config.yaml
d_model: 384
n_head: 4
norm_place: "pre"
positions: "rope"
rope_base: 10000.0
qk_norm: false
bias: "none"
init_std_qkv: 0.0426
lr_head: 0.00783
grad_clip: 2.0
decay_fraction: 0.824
decay_shape: "linear"
batch_tokens: 32768
seq_len: 384
dataset: "wikipedia_en"
MLP neurons of a small language model. Each row is named by its layer, matrix (gate and up: input weights) and neuron, and shows model dimensions 16-207. Each number is 500 + 50 x the weight over its row's rms, rounded and kept within 0 to 999. Numbers have three digits each. A neuron's up and down rows have the sign that makes its largest values positive.
Before each neuron's rows, "fires in" lists the words (lower case) most often at its 100 highest values on Wikipedia text that the model never trained on.

fires in: "of", "ferencváros", "new", "capital"
L4.gate444:572479541490600446492473492489560504527488594524527432430554396469523495462506484484439477459467536513499485553518528362453438446519489583407521538435596496582451439531494455499441501501544398578440581531498513457512441545586490591414450531459539519404539509496495536496413520464541474449455499516545485508527531504471488370512364417505430456521527467576499513400475475449608496544460551517495501566530463481550556606428507531435542426500536630586608514446465597445523450548504505539554508483522457527388517528544543428486550523507539498549502525539420495448485455515470543514
L4.up444:472604485490515541419509544596514522528494469383486472522531499449520517535452524541447593534539450552429473454514450483531341565549492470441509543457502428392601510452600572474569504509492533498519493611533455460452475433548536564452481599598626522621510483507501494471511434484536439506503487421474529543573449529443431557486509566458487509559586398417588451463489476583529478521507485465500511513490396553535547556538598535498498525484504442452440469425498495531652506511579425465526579545536574464575455517563507569448469502437478501536427545508501465468540520380491414524

fires in: "up", "across", "different", "towards"
L2.gate901:449613477469491575470511582480484506413529439466494543463501465542510399365462435517442523521587507464534496569459510528411451593523440491572517487613514548401555535527606531540543534450581491550470564600524464466400535461428452497431410511550535518516484414583442464496524529643442428500504482478526439547580528542534582472503568442472491484501464460522505562623595557527485513495504582441465421511397503517497537612564468553542501457479489456592599496519549540569447515475442613493538460525580459498498508555544559478470587513537546536544556550444500519464541549487385536462
L2.up901:500442497473509487503542559479577561539467476481511560580526492438501502458470437502449543488622572428610519618517412596528514499417536465531503547555591560443536389509492560518483501428467435564578499437484516520468437485458582437431520508577478488559547496391503504540496485485558540447523513531452435449516515481478430540481431495447494441567488553492466527446521564554464539470456506437582432459494521566477507520502504459534637498557519470618511538551508541509570457562546525488586502482476451511488412470468492490425442578640548443567488446505529588577469495579466583513

fires in: "one", "both", "of", "it", "only"
L10.gate335:436424448487514483493542483388576510467479397500640469436523532509507447571465421545487513387485514513542379447494481466435550458511501466494526535576503502527592540474541502558452493541575490576479515564469504502551489483515467485549478481482504417510491503538518519519451497435498554528459494535470425587523316485446540498488498368445481527581426522461475450521489439477398487555472606434529518495511603560542477526468612511516502426420588462540445497477524459467596536614499532463431543488508542504415381470544571507536498553541478566465458477475651499514496439425506469532
L10.up335:477481417407410584485487481572517532483487466472511474493453485534559543495473540488572463521455458487530482541525502612513525536497460421471460629538545472522446595573503513541577489431551575498483594470487479460522536447343536524503500563484420499425492499468588435562533576511466579458559429441499486534461481519477472574497513518540494534497407495553451436464562545504494426518518468523513495576472420467493511487495482537492527527460509536512446462472456592520523549511466505462441550588510560463471470501563499506428587483575516509540447524508526569479504471615523419482

fires in: "be", "was", "made", "and"
L10.gate882:577480484468459482570456509457497438560554558480470459504490441531389500476543443584511520464457485527437470513453505539542509552393491482516546559471527544541575556530532424546383499521506412486483475562480530366531492519354474493608508505507438553528467405579455515561520447470435535393381550528519473479437533460537495534549397481536522401506534565354517576461471520501464430480542561481497550436557532529512477566434548465538508497509512544516548470429444637575537462433473554455441504470497548544537568564536514506552474504460485519489510551558449549514469471512423450515
L10.up882:467444528631546433540560501492420634406475590502537582432543475474510507446411565451441496451513494483487498451486521560575478530499478469419533423553554448555461495502484475441494460487390500535498510441469545372503513530421497510480537491519474534604513470552465424581554437522437495553522560548431507533482521535435425511541489443490558505504478504461471469566447414595447437551539516482479488554521369537520448521474506558420492430488532504535487518562477514437455465515479439535396547493513562512532477497475453484464485495449458530530569440402427526425548472472491427455

fires in: "by", "for", "on", "at", "in"
L7.gate532:545485429501430467473537439496555429514452477465447599472498507516485450429498512600439526415533524504510457584498475587487445460514525431401475647538522570529451499469545461520393416423592472514472477516544396512517446508481557507473506630534540530487475528476387462519455444592512420488468490511446462532489551543492524517493393503548622448498520478540492474486485456550472459532519473491524469535500529479521486524465542444525430473508481484579592553487589452462539427487515541508472437497494535563518499493469458505394490577518560524507447504541529467506483574479469444467
L7.up532:502497403511524541515385537504454565487450571439591511474481558554497486510502540514559552480502526513583525437479488465433462492489462422462576591425466514548486530523444481443592480516548513502466537504613545497475543518466511552470608452513460341511471554508623422458517471547484463632531447455428453533511606487512469502533558466526473512511370501500487476511466432508406489582492482442530471503461469568586510481508481531573485461538478496497543456497517487370522453546557506475411455531553532607501506466447562413554461518489493499514453417418581585414537519499417480520

fires in: "two", "three", "four", "one", "dr"
L2.gate674:512493597511480496457454505450498465486533478514542458350508509464533514568480567574495523521490456558542629484422488543489363525486527559479571507458432427439389521500507439491610403446477524546420518475454455420482466539466531452511516547544482403476502486488383502509585488500532465496447531479578570547410514423490550523573448571522442506499599548505452475473505534390566404583539519554426558589545431521601524554504512559411462532634516503554547536490528551520458426544507568506496485533531591509457424448489511548516527451523519463539419540478512414465513470454581464495
L2.up674:541534502482534494516493453520531513490507498581495500543528526396427520521549481547514500439527474558520583421514548568657490571419421484514599458526473611510537527516440447551416425518425499465486460482462509563453494472527487521449562447500467468496468543541565465558480375518526443474535530535519604415515401597498535484588621435525449500510462454444582588568523501379489523497504457447512513524551518485344455514477522504562591523489511461507532446524490515520534518534541534461561475589433513496463460486484518554415599475485621481459457559487425397432472504527602528580

fires in: "both", "that", "which", "because"
L8.gate334:435532478519440509567539396471456561509467548524554412496513538552489533571512522564523535525512456551624475485479436578476403549475494551518486593437455472502505455535462513527568457449525502533474476483465459601428546529518540611478503439465492529465579458473479443559562492508552461608525445514501584511518501509454525531534552460521516531594434552473557557482404484387462507513413528460552482453454391549543530617514429521505426535489483480557517545454487518516499566539525536542548523533462518514497567532548575466518501512492538460490580497595567519515450499445554488551
L8.up334:454518521479615501520497511508490463441470589521548567543455456505507473582507487527488516504492602555559488566487507397418530448555491490491323570595586553586420547427517555507611525452391420565518530461533407453467536585408476567552550519439519503546491480538551507546520495529551533442545432511569485498575534436477525539433582518491478409438496532570525598553559539468532604487565517484616470478523460552507546431521512506411463481476586525531497453496450486497482502466592502511486494563455536450504407451374537475515576550504481485463571478580491519489580535532463503510

fires in: "may", "to", "can", "not", "who", "t"
L8.gate695:450480561554538472487523514502509531436452505451471519430508619508450532460430493481496501445532510509441466540484479586543493563477567432504582542512528501450498561443453423450509427459517475516500565542502543576508418513420532534528514495572563528545537479518466455503518443566468542496538413551512519544459529584482492568455456533507511564508529441516538527602526428404384379446525443481585532532476448488568538525506600592500374511519459511456390499483538575556479497497527442506468440533572431594459611497595546538506523447540468458485517569470437502443476448461456536486
L8.up695:526510396482474455501460461468556570477453604491453456598456447559517517524572552442521532465595550430612598469520504513567530456560527463540493507489621541492504549565583494498428502470530474513484455556508569492503504570416429539488422443487529462440458442446487503439512501522481530555515433524469437483448504518453587447509507473464489525507523536498514452380522532597482539536454553503440511556591499552479564563510539443604520525477486520537523556531562430558607462544519522449499469520517454497550423501483467524519450542546528439481476556471623391507529464459541483536

fires in: "that", "of", "below", "lyrics", "by", "movie"
L6.gate215:438510450477452533567511470563559586512506585491527498433632466512463493474449565510526453502571535445519491506580479501402469444542591527480464535453462451475521470510498432562451547459498489495491481581520423525541424494493476455504546484475511511512599484467519447423563459642493482494476452489498427515529478536467543499506508526517480464616447425523546441451504486500479533530462591513460474508455447534462489461491552538476408479494502493463501583508467574452615500526482504426391562608433500456439588487540479479475581529479539534406489475531542478361443551474423456493
L6.up215:470548479467541549547464449525419524443559435568410485470501469472511493506522496513514459635543478481528491448457468528491435398462433446496542502581520551519545520459490571395434630528556587569511541360457536422456446468556528598464601605490508596521479563574485545538490466510512469462518547482496498441518486469569552436514535469391478477494509576488394519475419545471494521545498599457573457548473495546615488510503422458537489464520512463467464489518547589461466471449413558428474496471450503452532409366473511541574517447569429486470451515473474454543489467489514501504

fires in: "all", "by", "round", "number", "no", "light"
L2.gate1:444470403557462437432549499538506449437469489438576573456365470553462462605508431653455456472497629537576490478401414510571457522550433571547345551486425497496493484479503529402506474490493423430548500537564468515545583431458448567431464491563474463433469466575442501631453519452444439545462443487490437484503384603527469506570512526526418529518511486484506407513391472506476542452538553522494495457557492485490527508535520475606482499539561471433494533487531498474602424571519477544526486504576477500394557503508446521517451482441470499502401534561496485520490500475458546560
L2.up1:426490512528463515435411448437452516471595464515535576517516564495481485515492476561512548535508545564442443548517473521475546485544508566551538507544473370497441506516538439550555571422552503482533572534518456377519593575493436593485532440502550557545555502497591507514554481470444500451547481534503635538473418462517508528565575492414504567514503481490538506464504564610495463552602621633540424565559617456430472571528364483609511480506652326463544536427480542475610528505501500491553396509499477517486390567497560490601530589506542484426518530515466497499532459478499422502

fires in: "is", "was", "has", "been", "have"
L10.gate865:414483439496529482447438480473583449513394586469494523475486474549584419584556511506429429562466452510561586527575481545506497572506405418550541524510490483502506482551423529517498647475595540594505480564542496495451451515494432496504436414502587541521486474519510498508433559557478524475505422459508535503516574536492418529436444558474535496464563536448386619448589445465369412548479534580554487482415458576483379458468406525566459522498510479492508548517467463476450552476455467521569431469541469535502458499468483551509408474532517448517487516433526391547537580457502531535
L10.up865:442517520538467504533560475515508552548584428501505548499539487445556501528508499525423485460505522439479529498469510505556612474441461526534478490575462445524589437604480531598561538450545491560459473618462467373531517537540358481465520575547461510487555507533444415561481455468527463564468463491451495536431523357541510461526525536545510546504474548533559449461490586399445479480539556413471589516560512464452439618444516569492408539503503493467547413500480572543539484500480536549523561435474576504498441519512482565529579569512562537480523433452570549564562502544491461516

fires in: "two", "major", "three", "important", "majority", "surrounding"
L7.gate457:499476485579451446426445508473484508444498556337533469467495410559445524510518458538475502501562498568532589478526521567498485512513440420542483647407436467496426479471548501469486568504567517457461505590450428481490513481506415585380551545438461495473492470440523477484552449519483534471485614640562517470394528507444519528455484522426518486479487374535586539511563488484517536511581570481514454556484465455547493444475476511543471618583474526530531530539475471554536469407555487645412426511532502395440601465514552496491470489466466539520460492596501576500503514507515522477
L7.up457:575490444406559531510506498517480468546494497548462521503523457477364499502553537590459515593498477489579523459512603462510516420531485564447422505532415518583503524434444471450533511582564518544467484511590433440411497514517528488428523544572504474485494499502574455471461502468507464496490471502515442541471466486402556530550537459597424492478506594588560458520500447454537502567478538423615576521472476551452424502464568495473467373521602477451460493556456522475468473527534406473451426487496455435544556338526455508414506448538457508492517448509553526563562470487454549564

fires in: "one", "each", "taken", "because", "sakaguchi"
L7.gate904:527523524495468493462591504457488467480466521501553545496442480514592492485465507473544520558526541533527434538529541493411418453488499515538449361550564486498482509391401433482461552552521464556527496380507461485506486504483443530548494505539565559516529607403481518518535428405461393633522525526555488520494515501401517492537495432451502480487428598483546535497413438502561552501514524479576488497494508469496509526467451559422516559499581490583477523463532466512438359529505459438542444410425484496479581587615585512505427519510538417574439490557526541549463544563499554505
L7.up904:511509484541489526475458471509517470462503503450516527557366484504577447481429485624438468481567556546520560537423447396471518440465477540574502503529543505400579510422537483488464417586401586552456595549545443565460488478583535504460455515529458468500423487541416557407503479450581532553399472479507536498572478477528484496579525464483515501476503528541593396443444560508598527582520517512518573510396542524470490482502487432544515446522509520548549425495513536538549572506443553491541479476495549515526521477571556596443488513465558434438456486450530431496545506525460558523

fires in: "had", "has", "is", "have", "take"
L10.gate250:504500423566469513557480473506499518513534608480383558438478433567541538463490487557451540444484564451509594572357454497566486441546481486519528532496468503456493525548482525449536546546489531539496518490483460569467494562618541532511522455515493581476504394478459512481493576471495434500497503573494421495565631486515459575636511543377573481478443494525479483427558508552494477467504536398511484486434449591443484507434608377609491439572556534471593515567559536512542507470552535531478457474516486500436484483579444521391526492484534476512471496486501392477567564480617552572
L10.up250:493517426470576421412529467590437485443513432535376504493418521475496565355427463438499408457489474508582541505486509477490519506468542451497466480595527524551500417565533570452462443439482476422536493529419556538546559487457376515480437499523484593512579392454541491491446482463583458484506556478539532497478462522531483535435501485424471576577546449439505478451494541549428478468496513470501516546493453496486545423427467507436532504524433447606577548437535405574557484449406578471481548514446552481592419480552424432490543476460586441499402607430575415480584407511513507470

fires in: "but", "to", "especially", "or"
L4.gate615:519480603402418427509537516500543522441575484436438553456501557485473472590534502550476547524417415458524496570453375461536503459487546519407531512463371591535492515453429600473575506526519408443443521470433470541501550525513561554542489496449523485436577541473548491579599563433496504533450519476440534486525561525525550408423458507557499455528554476561586435578477475526523468529468486523514532481548410555433529535449514610464547601548510534427487616504462544484483535493501450507473435498479523545429488473479519510472453541503492565459501458539429456513520438511512498459
L4.up615:512521501557469391489614454449507508457505462529470524511534490493546647496448453530513441600535504510476505533479477455483493533536498476444552561454490448474543434596424462509423511551536448504480573522562440523450484495531489539508475510495573471509489502504547495499489474416477602505505462458575532459468441512460475519487487387588451587591466502455491505583425472461474506550584538445631532491489635459515475474460505392543513544504507525453522520546464502484433493498466444480525398587616571496441521548453530484453469505506486487488599548477560417570443465561524487529

fires in: "by", "azerbaijani", "azerbaijan"
L6.gate106:488412491420482497493485491425515454559471513493548431494522472497438452527492516554427504553533601513482537506388562547429484535530468435428535585523505488502567537485547508530441497417507429553519476512548523494394579524477491607515538485553587524583458480536532512517455459563489465495479478524568597556497661582418500515513516495567618438570457476470594544526553465539483507491546474529540506480453434526527553542482517516450547494506495488564419543508566438477512406486547468545491504519542395456435499616458474523458461565469450532431442400462558452496483525442484506476
L6.up106:389503571473485546380458466609449524546613515507524532551425542496521436468452471454532566540590522470470488488459441483527438497485452453505554527607561497483491539442536379498495496479529433538507416512540481402539444409425485500592552490493501558491471581465474525625506509449466466505499559444603479542469465475488491401509503440467509463512568478488508476512541453594383545469558531453454555501508504467464568596485487530502504463492536486628572482544538528452520469426432428569454448519483482434493410476464508461458532448503461485483501451527571572520467438527543437438

fires in: "been", "was", "indigenous", "be"
L8.gate365:423526488514480532502508498545574504459525643517456497460484510576467555479369492470515536544569435493487494514424511590404427465510405534527512527436487575526486539555532445446485498525534534487537594454518515484570434546522429504513512567456492496528506461549463398500489519509512554555463421546560434420529577546506516517492478491460535497426511532430531546432558537520479461533488583461497436485448437534558478502422484541516558428541433481565496469484439361540446533588503504470519475501435654533541501442458573473593507510538472507411503445555507556476485461545584456500
L8.up365:490533549486603540565482486529418514468513457523479519502522512527524458523568441501500437545500489495472516410422553552466511499505494491452563481448594621578532490473407353377484530493517478554509486434529512527583419525435461482506485585510448413495562493485392526524623474540526459454555514461558427540596490465518477500506469555487486542531478518503539531494528403405547551579609434417424466473455600451493511489447527474533438426484494488561506544377434558531407421513511487577433528460487426410482472475483515526568465540484441443483521527488475548474517482454514478537

fires in: "but", "and", "to", "models"
L2.gate914:521475403496465452568575481570503478485471544424434565508475514461503523437637450438338559452516467486474400473469450492515536458524534471490530458446379496508402580503457462539451623483529437555501496525534399476553571441478535532580539518590496434453491437393503489473529538508463571440553461402474552522598485610498517455480574461521448475521463433559507519538509499488508449502472529559481481535487481527511513432475408605474502552509510518476537419564475589512412527497533421527582554428559494513384540538419535502471605557543497510555487518500503454517533449559470581462
L2.up914:432462481507425547456484530387520509419546447477505412522487501558498411524460498500472515494480469516481547504519538557501559532397489447478409528369477535437644516492482427468465487493495528515490513502415549338411540603535461481442605477497564446499616390455440511545492368550487539447510525426570494534464515553490491560458412514569510587547486525427516479474478540431479514551473442475487444425485466494485607530518484487503439444532554475482522465556482498512553520426501510487523493609479485479526501463532501544478522508396507495515525499544612563540511432495471418506

fires in: "was", "became", "as", "become", "been"
L7.gate631:504520565439458400489476560422503498410429521596602436548473398545481473592590494409509479549476364535472469436554510594463506490507456396519531563585514608489512458432532432480567464529599524479504537510491455472605483560461401466582497544518500459470515579395463505495534513495480488598387484447495484503486606550549444543539501538527509492478481453495537541562475494501425432447520554411496448659479531498490519449514566500538420479449501486457551465454509483452447581426564494457435491541429448531480564446528465440436469526493457532565494476470567504514499420496429463572
L7.up631:501408561546538454498489544510580559520458504522521457480468481493541528492382515459444489476433603547535483445476534563518559488468440409428426544585505493509567491476527432546522542485495498403477501501439486572544508440435412507483444587531436598596463520499493525492493539397568465407487475550537505482544529529600499551536498525505521581547505516539534517562447473551492483523500487572429532525554465517386505477573502445425437487556467529454419559508483613502447522437569471527533546498510395533537575495485371505469518431398522578523532395521534522513509498422523535535

fires in: "to", "that", "cannot", "also", "t", "may"
L6.gate1019:496496551578562441548430505421530467515439454576441531445480469569451424436468437495549567529508578587512436512490435565499543479479511482497425532473519474477591574530436433456472497419452614479475539522477489615525465458577417552447459460416529534584486459598546441476566497437464470404540435490560551506576494555544450532481450530550506482550543511505403435530484429520530386526528458510496582373460514493573441469434404480482404575541484527527525544496500571537494468457465534467516337451576533542551533485486525522487507486536529481587422496526568448463486463566507483550
L6.up1019:466395444457490531571545581523591505500410501555481481445507489539489549472562434496505488474478471504596381526486482510601488483461491555463553568542472504470494478496562465436461442495519533496480448483496605562513467504515464503489429474496445542444561568523650546548501526373448443424576456501551507462485563511549442506566411468505489478510511476508493508452515501494507500531458422481511445440537594530497435547487496534418527432532434516572465479564485574453578560580406585441492437526481634475546497495491469457492469517470467551475416528547578433476477416458582428524

fires in: "national", "major", "railroad", "majority", "locations", "professional"
L2.gate62:445475462526542512446492484388503536491531548469642522508500529487517464486417607502515493496365502459530541524523473472534517538516512403562528530572520428387559500487457545475443590524543432453474526541556507505484517476471472534427551570516495579501476437490572476580478478485435446590573436590420537599360473523469564470453490486544493494446541523550588475491488537561518477478511440512505480453547524584529424509481404464370498484600452487456518570523426462477527535521434507593420578526574439540415472439580500481564487607445545548409471494471472515444523460455473506392
L2.up62:400557568519506520491445494446462442531492476496595439496519521489405542493499468541560539439462445573442379454523440454499591434499478575505451561513479437530435562398505548561560386514509377441451474568583463522488482503467532491494585463534502435520521474479503442438449517514441488542485521403461575559509491516456561455420459483445468546540512435469472525495415629403478496570460562531524505457444407498513445462549507391468509486538469506432441525408557605541504542544529448436511433493497562477511610471436506499537478507634465456485386524594545530527514487550483573407

fires in: "one", "oldest", "narragansett"
L7.gate748:515509476533511565472561469496490599399478524570546450476463481514531421518531524426459457445489539451488473441482494500534474539525515472473527488537524447517504450510523511389456465533452425551439513539548536497556472459467394527526539394525496521464441422506497454457513491451460442546576631451570533477495497474478477524481562475373461425524493457496551412548433457540450402467484535499620529503511671517413539556452495502423529586548521528600449489432582592520493424459394495494547441508519530538528543589513467481527462556501499547408573572535420450567451491522453504467
L7.up748:493529443505564507462458435464542424367502502530513509511574528542489548509597544488494616490525477477568432471549499477491508540490442511455496539485595519455458393498495455534491472394365517509403490517539452486488499509498427509429558450578437412462452523581539368531504492434605547520564504526531564445502457491459577519491556575451470499451514491533514537529490504542496469506430589582503558616551480505425505587510502464515476540517514552602501422433577595539431451478541508413460548533486496469477555572543468562480542507545565558462430525481537506559501568493442478553

fires in: "or", "and", "to", "l", "pts"
L8.gate137:518535490535506475415512472440518566475443492468523549531540561507522606604521560398425475491438502451444586547430416512537534599501513446542564460416522504465442433498489460501523529501560492461537527526552552462505496523485556517499494521481529432536568424518597477445569575545442538418444469551411536471569474605550502499518511444534389439446523504477436573475420480510546531508487502478489516516601500384517483560466499503601552527562508493443508602476445519545543565436558509531591475506424428530499614484526433435572480563498420424477463483525363487549523442539526454574
L8.up137:470528508563495459481496493523460509420472491562497529458539555497529522446414375538470480442506476426488452495468441480525442532488501549521526448555412506453504474553558491407520531520402502465487487501475417534478507518561484428434515585569555506559479519418487452538557523504554447545565491492561554490501483560504485552478467570461543480530432369509508499492568483510512409439441413566504565475438403484472476579509450496514560387441473560385439543532462500558538498515478521503585489487513530503462506516495450621463538592482498473477476519473507568543465493454541446460

fires in: "is", "was", "has", "consisted", "owned"
L10.gate387:387500498510582426443567542515464568449452559495462509501513488582477552479516464495442443521503613442625486546526450494501581545602447496564529513496510459589464484448575538497549551479584464539476516591501464451532468485445531523462487538563503453530455450473519508491499540478511528497500563468423529467485523458532457478552470468471517538546456500479473527477416535508548491454442553440432544490451559559524547494476548452482445543493524594503430428518551506417549410450639554575541485493442451470437537644502426495417385499474541468419496613594539488509511467498498499537
L10.up387:484505430479458573600532544441479503520506473544499480465446454561613502458491541508472446522589581404441478443461466570488454487650474563599498685535519427500430479496524551551508490508487441553521462529492484507457443448505531461435513425520470541471621404476436527375434480631502526502488545527544456493475462413470483561414489531457493565419410496506548471490563512546462519503482505477487438511476474576506486552513539540534549514481511558538505495528456522431543432538500532440518559553497488385472486610475410412521506532468508441498395535537523572535573493497456569588

fires in: "and", "of", "to"
L10.gate677:431578542423530401503454449424553511468565530563446513508464504520483540458451457489515460410471454478439472427429468521454521538529541561519582512535534430428429466484525485444507468529481438505428531530465476548541418571488527465549414530390444534507608540502527530523525438530509542489466535509456545489541550428498501444483510507524502500463465579601512436447526559602537382541467567431519488487527580585503553530493408555473557523554503492474491473475385551563444488536453535420515516475539571546482536499572519520491488477506463566387418557450587480471480500542542586535
L10.up677:446558473504509560532438543480516510466434506547484586519501453533479549484545478586438505420572404470539458543521475502442495499556587520558490553453536481482590459524532398504455484508485475395557560452565540522454560462420593534548538542553579518492460437488604493566601497552579517445509422420482527475464595583488491496555527376523390499528531497479556500414468527481459520548498517470507472485486435477494559570539484479610422532456543470445478445454503453480497410456544515509478504546450503450517512374629492582488518470443511529561457499503539454524550489482598475592

fires in: "i", "to", "not", "t", "some", "no"
L10.gate619:404554527578513519466434501510554523488438558420517451488500522516428488524537530488471441490542579424509497545443442538490482480482557503601485530441508515511476435497561475440497571471550518591465506577504470527524469508571491501396534438561585433568458487480428566408550463588439542588493470432529465488546572526464491472382469459420555481476537416445444457499529528527448510573461421504531479576423556527567560464472462536556486567568641500424492502491483447474528490439543488512429545459591503536444461572537564542469518540478536510501514475518534567459415417464570571517
L10.up619:394472471498518528510447472586538485555476499459505377498513507522415550433549520441509485487536493456537462556465485479430492453504472441488579606539408562511538500550500577499524489385435515564484498512551449480407489523438526498456482448484518511584539512479567466428550489489457538612537452487533525487565448545470491531561517491391513572427567403384497398417548496576470507558449504458577545551466550487583418512424522522467462559542656522477558554507485441464517491519547490513506484446472514454437610514539536540458478501417475484548517517572604597428505521542501507534

fires in: "that", "critical"
L2.gate656:410525449419545550518500445477482519447465490411494451554611473501546540453583587549496512454441489597430480494558536508427532525513525512455551542471553466608461464590485462400445445516551513531558506420444515550380569607445514528532416447465480515522482490506429552445509448503572516452481601470526495530529602502377627504525479468525493488533480443491414499493434465516561487513488446580557481509415504476590428441552531552588522581559501577501473584572505441521537550434502543558529500588439559515561509483496525480456520604601450464398461428485510428494522445482413483492
L2.up656:481532536530547429515472489463499379374501544480482469435540455552498499605467524605459581431517547545548496472456502441392488544454438540476456483444574452533529493486559543383486410499411501532524525498540486447603501575430511526595422561492464435540531510533518494599490470606530515533480439488530508503465507524536545545429489476503559514494549446450594524366572481495532556515570472489608505520379459452573504549437393532567442513585498532559582543477475435540441438547515513597584474544493529506464577480486581548450514459414502529520540501442443516556513535423425439544

fires in: "of", "per", "no"
L4.gate901:464470424493482503492562480464461616542497554425500582488426452551508445464448503546505576533535453424480529466475497479475476521506517572446430436486430547483525504599487418511472450561472487476475487501476475485472491468541469515512520455498533504535538457509550463530526524502492424560520540530594506484398521389466498542514516548537517460410515511525496520529406555523543513446442485564603525493538499473514580524543469517504493599439590460485490483403436493486458433523462527468523535549488531524500619575579447424468470531421396526553534495570568543537478453492558480496
L4.up901:372516486464410467579564548557503552489489533455517539516396544485497492411487577563642499471517426496517427447508438423508430500465524479432574494543405436531529593548472468483477514539477574444465431506480542576470482464590536501487487443463396516499500403533423539400503535420534600469482497455440550515471521489427543475622551495587468500586407545535467438495460484515493515481418474496568505479545377523404457485488579469491388494460572490565479612512438518532536534401504496451596504539529498520489448527470468500570524527519525480430488550366464443511396477456481500457

fires in: "to", "major", "main", "bass", "not", "strategic"
L10.gate34:408493483468560452462461508415522496431398528520532445436510456532395469519524562448448516483513474503492477468578435471473522450496422517531489448506529449475592534525518534453443600482457583438535516510524628507488491406488473463568490525501486418560490580553450492581517516585532504488487431452445507549433575546462537538356353548505544490513545452366375630558505494471507553488528471522548518502510571509567396524407432492462517432494442483461530565427506479414535458513512465493457532548479493538454603431608485485482534540467501486507543524462489523427529394499445545502
L10.up34:481537540484463405466577493455509504554508456433518512515479515526500527509518432534457454569556458538525461487569400466601398466514468492550477484485534546521493488519470561497465569583411387490429465539483549504509570549501527539577488368542521551489501521367528597497535500499500454460563451512504438500500503510461440554531511483420446510508506465533461425391494468486493527509487493478457475480433512513551516461534520469467439364569574464412547519578518492469515495479503443528507537474496518558508594469468506501472641505531563484462526496469525564482513437497472552497

fires in: "of", "response", "facial", "deployed"
L4.gate773:459408522522430507541534454475541504459491559496584526434467485505480442492396485543434530534510447477515542447460460454527492455454479512465500547450371511496472499498449446483564504475547590449491583575490495415470451599535479617582430602490557479473411441470495416558451491579412547434446559432556539535487490554462477577499473593393439471448489432518499512515346462466517486533450485560517478564490550487517528526512552521525535502544475504480436526477495595564410469550587516580517489522523482609433532517523549559555512500405507437502432520501562423587465470574607574578
L4.up773:511487439507408534553527531442517564537544516419490417490493550486538490434500408511545505501591564479510481530469521454443512498529533427461473536433370535551456435547496480573547406494493545480433530410512494554461454481465467514486453505442412456467516440540549448476489444454468480382481533520530550485513409433497511555517563499534417564500510507503508460585520504518474564492520481485487575632455542523500526459508541374458547547583503496475477507436475466489574575524567500430534528542507458490559536447414522439612581558475540601523429466356618464422521472469578514549

fires in: "new", "league", "organization", "that", "labor", "south"
L7.gate562:482416556513591489471507482528560533491595458432431361468545542470515445496592490524492468522398552455490523505508507507399536581529411592421529512509505472443541483505451482431535477481481573466529579566545426516505460583526580543582452510524546419551511555590535531528600499526476482511506529453555362484517432529572482562490470517400470434478451396437487538550489612487554529409558439527460574564514463451574553483538512498477506442545553560419498496586494533428444513499372467567434498454463562446503639447554549487550541518462510522561502470516478474508536557455464506468
L7.up562:535500571460441488418540479542552451512511543336576426434498386470497508473485492510465485455445552550577462555500576483517406573460481488554554506445432577477504387475419570453519575420441444479424420534563494485526510464519601543523480528457522445436469561475424467554560534501506429541402509459475402557546478440494500473436622450503518522584463539537564571470528544525500528512462461536494409509542441476603477553429506537470468370511525485439485553538553493562530480577469460450463503514534512512440495462529428500520529510525584481451542435530470402479524609523483494540

fires in: "to", "at", "can", "may"
L10.gate182:451516509484521521483437434501527555448475562564453473518556509518528487497540463499485548419538496486464508398470443529493456498505364526557513511470468520481523535517554565507521558552515424530566569490467436535478494564424537455508408489470527437493527460464416462484586501558543422472482434574526377603571455544526420503523403471454417410522538458485468501473509538564530524483551532458514597552496448629492464542467561483602379511506513489407594552498542515496502532561515464454546592371524420530497493497556428461441536465567544484499420480526494468520401492475553538552
L10.up182:466613438487414481559533439561529491413469454567573505474521482467488558506480470555535502502526536433516494497599440487449495448487499492461535520496510478647455519474523370590549526447583531535536496460543459529460450451502613441580474470523455527502550480513574533520477491541427464558441427550475491498493589475428505492562494552543493494403505416432504528508590515489465531519569550544527489499446465569505487387519442469586524538483426494546511522507582470455633428480445472545485504481498444434457503598485474448598482458447590528554531442518525582528439480441551545424